Weights of a small transformer language model: untied embeddings, 7416 steps.
MLP neurons of a small language model. Each row is named by its layer, matrix (up: input weights) and neuron, and shows model dimensions 112-175. Each number is 128 + 24 x the weight over its row's rms, rounded and kept within 0 to 255.
After each neuron's rows, "fires in" lists the words (lower case) most often at its 100 highest values on Wikipedia text that the model never trained on. A number after a token or word is its count.

L3.up522 [127 112 120  93 141 120 128 136 103 142 126 148 127 147 114 110 142 139 109 126 152 128 118 103  98 142  88 135 156 116 137 147 110 135 121  55 158 132 116 112 127 159 123 139 120 154 129 112 145 104 168 137 145 100 146 122 172 118 157 101 139 127 106  97]
fires in: "history" 16, "general" 14, "art" 11, "arts" 7, "award" 5

L11.up372 [112 127 115 117 133 108 121 140 153 105 134 125 120  73 151 105  97 149 131 141 117 109 117 117 166 111 148 112 122 105  94 149 102  92 147 172 132 157 129 142 150 149  80 189 143 157  96 162 105 129 167 192 124 139 129 170 140 161 140 146 120 124 100 140]
fires in: "who" 29, "he" 22, "and" 9, "carvalho" 4, "she" 4, "anthony" 4

L7.up567 [112 115 145 167 145  92 175 123 136 171 100 116 119 134 146 139 138 170 134 138 151 142 157 146 120 143 124 138  96 131 133 131 108 133 127 145 149 168 129 154 126 124  64 156 113 135 144  93 108 158 135 184 138  73  94  95 157 112  73 172 135 129  87 127]
fires in: "of" 31, "university" 12, "degree" 5, "see" 4, "opening" 4, "throughout" 4

L2.up70 [127 176 110 143 126 117 166 140 166 152 148 107 100 111 135 117 141  97 104 159 132 114 140  98 136  92 122 113 171 122 105 112 148 122  93 129 161 121 103 168 117 121  58 112 135 130 100 126 189 139 148 139 181 150 111 130 126 114 129 148  77 121 147 107]
fires in: "or" 67, "and" 13

L3.up402 [138 119 131  97  56 136 137 111 103 139 120 126 135 101 101 141 152 127 113 118 126 132 173 128 146 144 116 146 166  59 153 134 114 132 135 121 103 161 155 157 118 127  76 142 110 177 117 134 124 149 143 133 149 118 156 136 122 119 173 133 121  75 138 170]
fires in: "such" 25, "according" 9, "confirmed" 8, "isbn" 5, "cd" 4, "finals" 4

L5.up131 [180  70 122 137 126 150 147 119 173  66 162 130 113 155 157  94 129 132 179 109 124 130 129 152 124 130 124 103 150 100 155 153 107 162 119 127 135 148 161 170 135 117 123  88 116 106 125 158 136 115 115 104 129 117 102 131 157 149 128 126 104 114  78  88]
fires in: "them" 22, "then" 16, "frequently" 5, "entrance" 5, "annual" 4, "themselves" 4

L2.up112 [102 138 158 153 122 164 124 118  96 126  94 142 127 115 163 117 111 120 151 145 144 123 141  97 125 140 122 122 126 123 162 126 125 148 146 149 155 124 142  87 132 155 102 129 161 106 134  72 113 149 156 103 117 176 151 100 157 102 124  86 119 176 124 131]
fires in: "back" 17, "made" 16, "background" 9, "home" 6, "return" 4

L10.up629 [117  74 162 137  75 185 175 110 127 103 109 133 122 107 136 130 147 121 147 142 114 106 121 114 122 141 154 154 156 138  99 138 142 141  96 119 123 152 148 137 115 125 157 142 162 113 123 172 166  95 152 106 102 116  92 130 152 126 132 122 119 152 148 161]
fires in: "to" 28, "not" 21, "would" 13, "could" 11, "was" 6

L3.up552 [ 87 113 127 139 136 176 165 120 169 187 115 115 149 150 141 147 166 132 124 140 122 101 166 131  98 112 155 138 134 151 111 165 145 116  74 139 138 151 139 133 155 126 135  80 161 135  93 159 131 108 136  90 110 112 137 130 121 123 122 134 107  81 125 126]
fires in: "are" 23, "created" 7, "released" 6, "featured" 6, "formed" 5, "graduated" 4

L10.up123 [132 106 156 138 112  99 123 136 157 107 102 136 110 132 104 128 117 173 163 144 119 135 131 104 180 118 106 133 113 116  66 107 138 146 126 155 121 121 151 101 111 113  86 129 113 108 122 107 112 134 120 104 153 126  91 134 148  98 147 132 155 142  84 143]
fires in: "0" 25, "one" 13, "a" 9, "this" 5, "1" 5

L7.up127 [155 181 114 159 144 164 148 127 137 135 132 157 107 187 154 120 114 144 130  84 143 145 131 123 129 147 134 138 104 123 163 126 133 107 109  78 116 165 134 169 124 164  99 131  95 129 130 139 132 111 138 114 144 100 122 120 141 115 144 138 111 107 169 137]
fires in: "they" 47, "intended" 6, "enough" 4, "needed" 4, "led" 4

L3.up25 [170 119 135 123  58 122 142 149 110 133  95 130 148 101 130 120  98 125 167 106 136 128 148 118 130 154 133  90 173 125 124 112 159 142 154 139 132 154 100 115 157  98 102 152 113 122 151 140 125 151 154 113 154 117  80 106 141 117  94 134 140 146 182 115]
fires in: "one" 40, "40" 8, "two" 4

L5.up318 [103 158 133 136 129 157 157  93 164 128 120 135 118 118 119 138 111 146 151 134 101 108  85  83 108 168 139 109 108 142  76 119 102 138 111 146 152 170 155 178 120 115 143 131 141 128 149 105 112 129 146 170 177  94 154 137 123 118 133 137 128 136 130 138]
fires in: "they" 43, "www" 7, "any" 5

L3.up71 [129 141 164 163 128 104 154 121 107 129 113 129  82 140 108 134 109 118 171 111 149 150  99 110 134 136 141 100 130 106 143 113 148 100  95 168 114  98 168 124 121 170 131  99 107 131 131 149 127 144 137  93 134 173 142 133 125 105 153 134 107 150 135 196]
fires in: "based" 17, "institute" 12, "sport" 10, "texas" 6, "sports" 4, "institutions" 4

L2.up405 [116 113 159 112 149 124 112 142 144  81 108 110 121 140 168 144 133 100 115 135 136 107 116 138 134 133 149 116  98  82 169 124 148 117 127 138 122 160 156  91 103 147 128  72  79 168 151 138 110 138 129  89 101 102 147 104 165 146 184 140 117  94 126  92]
fires in: "on" 30, "battalion" 9, "scored" 9, "featured" 6, "qarabağ" 4

L10.up674 [115 151 121 172 150 114 141  87 164 175 165 119 114  78 142 134 109 147 180 123 144  97 101  81 148  96 128 116 145  90  84 117  82 118 134 104 141 108 143 147 114 123 147 128 100 139 114 121 124 124  92 131 145 163 102 125 142 170 116 134 122 143 141 108]
fires in: "of" 34, "new" 22, "institute" 5

L2.up396 [ 87 124 138 109  97 157 114 137 137 126 152 100 138 144 164 173 155 188 113 154 130 102 121 104 163 109  68 104 118 122 149  96 147 136 112 108  99 131  94 122 101 116 109  83 159 138 122 141 169 103 124 144 176 135 148 118 128 120 158 129 134 159 112 120]
fires in: "social" 16, "society" 11, "so" 8, "sound" 7, "soon" 5, "soviet" 4

L5.up459 [103  82 157 117 179 136 165 152 143 111 141 113 113 114  99 157 132 128 113 178 120 114 106 151 130 173 133 113 134 151 142 147 123 127 134 126 145 125  88  83  92 130 136 134 145 159 125 131 143  95 121 151 133 107 129 126 151 167 179  87 153 143 127 101]
fires in: "m" 31, "cm" 8, "h" 6, "mm" 4, "ft" 4

L7.up545 [133 107 153 173 130 135 113 119 110 181 112 110  85  99 146  86  76 133 166 156 125 139 125 132 148 143 131 176 157 144  94 140 138 112 113 131 120 136 129 126 128 145  98 102 101 161  58 127 169 123 149 186 123 131 108 110 164 138 138 142 143 112 127  93]
fires in: "march" 14, "december" 13, "july" 10, "april" 9, "vol" 9, "february" 8

L10.up411 [113 144  74 178 110 116 139 142 107 117 136 157 110 111 114 149 114 156  96 152 125  92 157 128 140 143  83 116  99 131 128 122 143 128 126 129 153 138 102 140 135 150 137 124 134 152 166 152 134  95 142  93 145 142 109 122 140 113  94 104 139 120 120 144]
fires in: "most" 20, "one" 15, "any" 10, "featuring" 6

L3.up691 [ 90 146 118 105 128 120  96 149 144 172 103 141 143  71 136 137 122  98  52 118  87 112 153 119 170 152 169 140 122 135 148 125 138 135 166 118  97 100 175  96  99 127 159 107 160 126 137 134 165  99 144 101 122 158  80 155 105 144 108 150 133 130 163 138]
fires in: "it" 59, "in" 12, "its" 6, "the" 6

L7.up442 [115 188 107 115 132 137 153 143 135 175 143 118 129 112  90 122 144 119 102 110 106  64 102  69 130 129 129 108 135 121 187 147 148 144 107 131  76 152 117 139 136 142 119 138 158 109 118  99 139 131 118 168 124 104 109  86 159 123 100 149 111 155  95  93]
fires in: "at" 19, "in" 17, "of" 14

L3.up312 [129  91 142 111 145 145 150  87 133 190 143 148 130  88  98 144 100 134 166 117 117 124 131 118 112 145 135 144 109 143  89 122 173 126  97 142 122 119 152 103 124 139 132 106 122 106 153 121 144 110 149 124 122 159 169 162 156 136 129 144 112 126 142  55]
fires in: "not" 49, "while" 8, "however" 6, "which" 4, "just" 4, "white" 4

L2.up24 [127 110 132 145  58  96 117 180 141 157 109 135 150 138 106 103 116 114 129 113 169 102 153 170 115 125  96 163 140 138 110 117 122 147 147  95 138 115 155 151 116 145 134 134 133 158  93 120  94 115 132 144 175 151  88 135 125 160 160 173 151 108 143 155]
fires in: "new" 13, "democratic" 11, "african" 10, "australian" 7, "russian" 5, "companies" 5

L5.up401 [108 124 117 119  88 148 132 127 123 146 121 101 136 108 131 131 116 140 177 128 124 108 124 122 200 127 133 149 128 117 150 171 146 132  89 103 120 142 149 146 133 122 168 121 119 165 149 109 178 154 143 109 144 124 107 136 153  83 102 138 143 148  95  79]
fires in: "of" 31, "when" 15, "after" 11, "while" 10, "though" 5